config.toml
hidden_size = 512
num_attention_heads = 6
num_key_value_heads = 3
norm_place = "pre"
qk_norm = false
tie_word_embeddings = false
init_std_o = 0.0
lr_mult_o = 1.29
schedule = "wsd"
final_lr_fraction = 0.0
MLP neurons of a small language model. Each row is named by its layer, matrix (down: output weights) and neuron, and shows model dimensions 96-351. Each number is 128 + 24 x the weight over its row's rms, rounded and kept within 0 to 255. Numbers have three digits each. A neuron's up and down rows have the sign that makes its largest values positive.
Before each neuron's rows, "raises" lists the tokens whose logits its output raises most directly, leaving later layers aside.

raises: " and", "'s", " &", " of", " is"
L2.down1589:171121122121140103140130133089097102177094134103108096111119124149133121173143132111142141132145128205130087124143129135164113109135139156137155118124106101114125141122158114108126129120109165153168157122117111144164124129142156131154141112120153163131136095157143179116124158141142154160175131086144126078127126129161146141148108153131149095099120154088161160146105128164163166135085149127099157097129154135178113135139162146129159135121132151141127114121168118072126125110130166131124120133152009133133106121097124154151101092133170158163144051122116162138090158127099158141135140112144138096142110117124105122174140139110138145159111106114125158122164142170123131138118119149175128109131098130149129171103096137101157128150131136142185085104125122133239120114132091

raises: "D.", "C.", "I", "E.", "P"
L2.down65:172132141130138105185104131076111132167093142135112104116141108161138110137132094104147125073090092143131138146157139126161107120131091104133122134115140123084097179136149123124159135136122135148112158074125113169143122166151158102149084158118121133162104097117152115131132154142114134168134121107080159139120113117175167149125094142131143125091129115142174110149122087155077122132133164144070100106117163125128116133145139158147109128126139138161121118104138129100129123107095123134116152125159095169133115127126142166132124141145153121150123087113133126170144123143117149103106108147131157114133114135092108146112123171137154137127120175087071149170129110139105140135137140159148131102104090145140095132161068128128151103153116139141176160084122172110184110140163113

raises: "9,", "9", "7", "5", "8"
L7.down401:166100125107125130118097107133092123169121145136146117139169150144119157149134170157099107103129132132149151114117149142129112102109131139129130141104087121130163099119118161144108130164156135149155139107151133118144138149103173084119089162163104083177138132147128111106147159121115100146165133093144106120127129080173150159139112086152083135132128122118122152122077139136104151111148126165119129139094141114178163127113168106116106127129136131169087128116124105154151106152113131139120122147158163124159108127145144081119117125162134164133129158134120114119166168100107132144149129060137142089153100142094131142180105146098127159124137129105143091141169123158104148117133120132137129170118094135116158079134100095155131152113127147147098164162116120102153101134174140

raises: "s", ".", " of", "y", "'s"
L2.down1999:157127120135141117112142120148110104137090123134104137121146159175112149156150146163146148173164128182127124130137112158128166139096146133162121125105087122148141117120205098094114133064147151114137116135131107143146095135121148137149147158076167142138116140116144089108127151168167157110128104093163134132122114146137142114129158087129140114136127128101094161132176114145152100112125147117117151165098131134094161096110117143122135161139179106145129144143139104135115114117126159127146151164127030098074071183161146152109096160109115171132142113128127114105129114147094154100110144140113138111176091132136130165132161112104100127172111157139154120143177133101116175114132114123159107107069125117107126127109126111077110134113113105121136101122133134114166149160116118

raises: " Team", " teams", " team", " players", " coach"
L7.down191:128190103093135148107138145127111137117130101136108163112130174150131122105115125094105142101133095114141137133100178114119170162106141109135111109130111110125124134092097118131096136169112102123125112125130122155115118149176089145106119094096134122088159166069150166136159156076119129109121139122142145103132153133144134126120135113108116150106106144139137129089149109116124130121093130099123143144132150101119156076116116159166114176131089130114161124154110136097109126119143144099210119087119141092051134087116090142091144126126162091116108119158133124163132077119126121157112118120132116179114129172150102151130124097159113129090136127133119128069107122106148144173129144103147140103134147140105152146106189117137097138139158142131128140098135122105116147132147144

raises: "pect", "leep", " us", " opp", " they"
L7.down299:115121140103109130154130152109132126119137170113134148086139144158121108149114110130131145145107135114126148113148125125125155126121166095107112123084164118137134109134149065133112102182097121111123144121106139123155175138153150099151117156151117068126157165143098139102117134125111122121137138137113149109132126143134131123120134131152090146152126124097129120131142113147107106129119191114172156120126184166118085132112137125097080113100110131127196137145151158136099039133121068146160121112166114143141110153113153164130114136183143069114159121092144118111119139133085127126081105173115150137173161116113157114124160141113150143084131145100157130157119088116153117133104117090122112147122142111106149147142119139107198143074161124110128135131115145136110133086145100

raises: "ing", "ab", "s", "up", "ings"
L2.down2046:125135120170109140118128118106117098133149110143103107119130110121158149135134147178139138146120137162102110082085113133163133125099137106126125120123139135153112132126120118123140131148130137139132127136112123128178149109166122121129146140160148151193145103147110108116093177137159095133130078107147166122124114118144140161121102167159139112134132145087126122124101156171112073137131114133118129115105119133127108109181148135110098118130100151144087144127117129124093157168093120158126112134172059134107163132097113127147117116101157155150131080151129156141098162125141162137132119114125131111148147159106088136132102125102116139130144136122146130161124133117151189177122136145142116084104086107156131148149120109145176139127143130133133090138158131082137109152113114

raises: ",", "s", "i", "o", "al"
L2.down1398:167132135140154094139132134105135134185126172133110101140134125147143129133173140123128135126116115183119108108114112128147103088115113133144127123104106106135121109127155116125118103084130119126173162135126126151130139141136118113164139143135140145140135125127128150135132147140132140166176104104155140103113138125138141125163126110112135102094116098115134158109139131116107156140100130118087141127133121134171122101133162128127155115153106150167121131134126129097115131100118123113111132143147035146126109100119141136116093085101154140162137001131091163120116169159111165147111103126113123091140111127114109110177120155084108124134152128110124158169144149128139108141121132121135129137126071133168137128138116125129152145117148139111174116154082112091240123096139109

raises: "-", "=", "S", "M", "R"
L2.down1110:142146143133147135149156137109107134131135129152110145126126138140118126127136119126129118128154122154105099115099164140114107120132128124129153126116130133120137134126120128140097126149102099109121107125136112111150118121140145117140130135128133103125141116143110117147136131121138127147115158115118129112095119136116142121154138149163126140123166140095101112119127133116131140147123138164119132129109116121144124138098110131136119139131123126124136081110159130128125122160142179130123141121148138108112140135148123107134143119121134128130119005116119127112112154149146098139125126135134123131104153136119106119138109129130147132139098122122140121143153121107112137098124133132132123149129125133139121170116148125107126132116139139170171097133112110089161145132114121

raises: "/", ":", "I", "P", " |"
L2.down1205:145159118106091136105068159106087187135130141085119106110114133124122101085139113119156167127111093146134121113128143126152137158105109126143139102129113122131099140134127115103113157147166139147139110093152147130144142126149147127128130120171117127116089113110130114123111136167161107144162140114093098136147123098119136096157160123123115119101174101062143144130177145132116134121112143139142119120125152088120146135094145153175122073124153161124143142102157097146133221177121164135136106101165127137098087160112122180115132098134143130138133022111145158170109136148087173132125139102124152121092093144175146129116090114101124132102115138127133140134108122158064157085154109144119151098096118147145110134142120134140125134154152136117165098108124135121147114151137081

raises: "=", "G", "W", "P", "-"
L2.down1822:121114104147128142129139135075110147130133128122130138153143099123108114130099160124107094124110126121129138173086119140102116110119120070139178128115153135111153130157122105133102088124157081110131119101117131120126094098126135129126132126121157125130118116149120118151180125124171128129106168138115093119088115165107133113119112166147130144138157150087132139101122120153131135150130134164124169128081124091136098150090129127113143176143133145105158122130124108114154106156146132119162133134141099106131108127106131114141119118112161132136102123137091130128120166159135132140139154111136104142124161166126115134111123118143173109151115121133128111130142099092141128102091123146158110152110128134141161160148170133118118159125125155172143068116145086102103155137136099

raises: "-", " and", "'s", "-A", ","
L2.down865:151171109145123094152141127111138111161132178129102105121127127172124144132082128140123140152101127153123102133136104107118119125128136123110151157130065093120170146148147102113088133122167131103149182096103116138145090136133147141161085140139138112108157106128114097127108151174131163124128160126143119098111137142124166198164146136168154112141113139088129147117118153124132119122099137149109152092126131139136155142136134145130111155142123169118082118130166138084137130115125168132149112122158047124091123125127143167176128136144140183164109022149070158104101131125121159164118144101140113112091136154103135134139116144114134156130126127111167116140149126146130151177147131172178132135132095160148127126112155115105148142133113127123149106114128111090205109129150058

raises: ".", " and", ":", " |", ","
L2.down1966:129121136144146120126105164090107142177141163124124122115129150191142164149147130138074180145166112122128096129141158126177114136129144118134130155131138124161121129165163143137083148119124131150134127104164144137135077128109136165125129133143145161150102111110100096114124173115125119136155115125137132106131105144125146155159089145112127099088117139134123142145096145117142166128152164155118081124146111145121137133114141106118085118114149136155135143138112118126159118109111154156129111127160018152128099126096143127124129158120109133140123052124101142117096096134124088139128096112110141140112090146154151129141121128093085118113124158083128113125143082140147136138179146167134152102098131145115137157125093101103123115094122126137173135110149118111175130106168079

raises: "-", "=", "S", "M", "A"
L2.down205:135139138132141144143155135111108136136136126148104138128123134131115125131134121128128117126149123155106097114097164145108109123126124123128152128115126132115133129122119126133100127152115107104125103118139107108154119123132148119144134142127134105126137117149118119141145128119138124141110157111117124109091118138120139133156138148162132136123170131093104115120129133116130136144117135159123140129112119120148122142105113128138123145129119133127142086113152130131122121161143182142125141122144135108112137138142123108130145120124135123128125003122123117114114152145146102135131129129132126131111148140121105121141112120124144138139105122116141121140148124103107132098125125133128119146126127127135124160120152131110129138111139137173171097127114112088162139132115121

raises: "th", "th,", "9,", "5", "6,"
L7.down1142:119131105140155109124084118125127142098127156126117132138142133174078128106140133143109147091097106135142171123123157107106089113103142113136175112085075165147125128140134129110134157123143133129138131127092113128110158112130192127172151108120094163131071164104164141132151111123160106108124157153110100137114153080109152123128080107087073176111141164140104123146108138106134114142160148164130136145104093127123120134116095149110171107116133116161178107104095124129126099158148166160098110107177112085143099146150145147128112136114126092101110044138144127110149126102124120159156156085085124187138096156100172097101092128117139156092135110122119135130123132109152129119107064136142144114122105119100108084116119149164114125165151149091120147131106132174148139164126175

raises: "7%", "8%", "1%", "6%", "5%"
L7.down1920:104141125155125135130114119130111128085107156115130127113108122104108097132138153129119115160157143153115135120107135099116152125131123106159198087147117130118089110148123156112144091130131148084140131159125109159162109131136184179178097119135096135130130103126121097108141155116144124124123104170127137100087161099124124115114104106115110068132137142083166172077140115113080114157149103101143125116125141142110125136148145130110116122139121146138141146135146152098091114126202112109119116122159148117125103127139128117128147141125123151138124032181188136093141135099153153145103140137119128225127106090106120133135100115118148147113162101123140124119082117124122108084091106109102130136112102138140133081126192180123155113146107066101156165125106153148140180116196164

raises: "oy", "wan", "ok", "wa", "w"
L7.down807:127092154139139139143112111163102102169120146130143155118123113132121068102120146116119125098098134112105153186172149145117103144107161124133139173115095122142130091157153165105104119104106147084157108138169126150081121100110117138171140106141152131139117117092162177112162156150146142160147140128066120077103134156120100112142143096092089145075089195100145109164106150136113123178115094102142107163165149072104123185154134176157094149137149154161099166136119090178107114095166171076109164148153137106154102131111147139144137122124112150092132159133142138106140145148130143128131147157145116158138103128126145149136119137116130129140129124160115129121111167147151130147130137130105135147140137078146093096134101136147119120114099157140119105133121105112151148156109110

raises: " and", " in", ":", " of", "-"
L2.down1701:134118129166074135138077154098135149130131133146149102109108134120132146150132105167121111130167159139116088132171169141158092117114139113112152146121139134158112109173169134133090152086169132189172149075152103139126108147151110145135119133175123139145121118131132118093158183117142093144121110095156119080102135143105172106120115155114135119112117158165095124143124119114138147144111110160112084152133155154104120132144133169113124130119114130149145125139117109108124126135134108149125116131140092128126133136093117148084144137111164160125174102130096157091044147103148124117114157105128149146140076101141127145144151167104102117148153183103112149113106116134172130117173095123134138090129098162165142155109109111129165105130145124121168121136130128096125115103131147

raises: "O", "Other", "Or", "Un", "Ind"
L2.down1028:131111135158127186144129174154173169131166099119184123107113162118128083102144118140152111104165111135106110117139088146121152167130138135110158123181151103125133160150152122146106110104131137150132080166120129092123155134139130121137115133152137102131150154108128147119134154109136121088152145104093082082126090102181160118139124108100139117097139118092165128094160118098111152129137157134144118103094141080120122119093104155114138181113162133150143112133101118135149115160102107167145126113142130106141160109142102115137130121133123132107103056092154094082119130161154134151115119114096167127108081140099111138133130140109117079123132115099171114139117133141134136114145135111093120180123134155102143128098115146141119091102107149129111097099120138107150115136099127

raises: " scoring", " scor", " players", " scored", " team"
L7.down530:113141096119118101134144103144134104120133101139141145155134146137138123128136144106111097125140122138128117134108182103102135109157121102190123087113117130187139135156078111137086142157089148072113137138162117142113163182181109106164092092077119145135144141067106152126115160069148108142108165117159138150085130140091109094086119151108124134106110124103107122117094107152102142142129155137156102147148087145132131088123136111165102198172092139147134113111138104112101117130155112119188100096115122135034114121125100108096147127097125133116101125147155108140094094107138158158123098140163093110103139169151142105099126138118143199131152142154152164056080093120131154132126139107151114120156138169122117131141187130131123117128150169158083113159123107098129081120129135

raises: "-", "=", "S", "M", "E"
L2.down1220:137145143134143136150158131110107134133132126150109137121122137134110125126133126121130120124150120152100104113104158142111113121131125124125155133117131136123140124126118126135106129151105102106124108127131116115153126122133146114137133142127129109129135118150115122139144133115138122138109160113117126108086117132113148127158139147164126137122167138094094113120130132117130137147120143156120137127108117121145124141102111134131121146130123132130140075110158134128125122157138187136122137120150142108114140144145128105132147116128133124132114000115126122108120152141148100129128128126135129123110148140116109119141118129129151134137101116125138122138149125104109136091123128132122120152126126135139118159117150127108122136118138139175172097125110110088170134137117122

raises: " of", ".", " and", " in", " for"
L2.down927:162112140132107124139094135135106102171148184140133090135145078113114103194163139155122150184152143116127099129141146109105122133163146087102145176133123091152090123141138133164080171135152162146143106128143101109140131161127156125124138165156177116155146128129132128129131165138145150101171071126110144123099132126122118140136161128112161121098149147123139107108139141120165109115123137123098128127081127142124142118125111114146123150134135143141111098120167110131098146124174167134097098164131107152104110132069148149118149175119143108131133129109127133117103155134142143143122143119137121159137134135142096131141108135073126114111113123132124154133130168169123144108110100153152103115143134089130126135107121121107155152166114151150156118099133119120162083156165095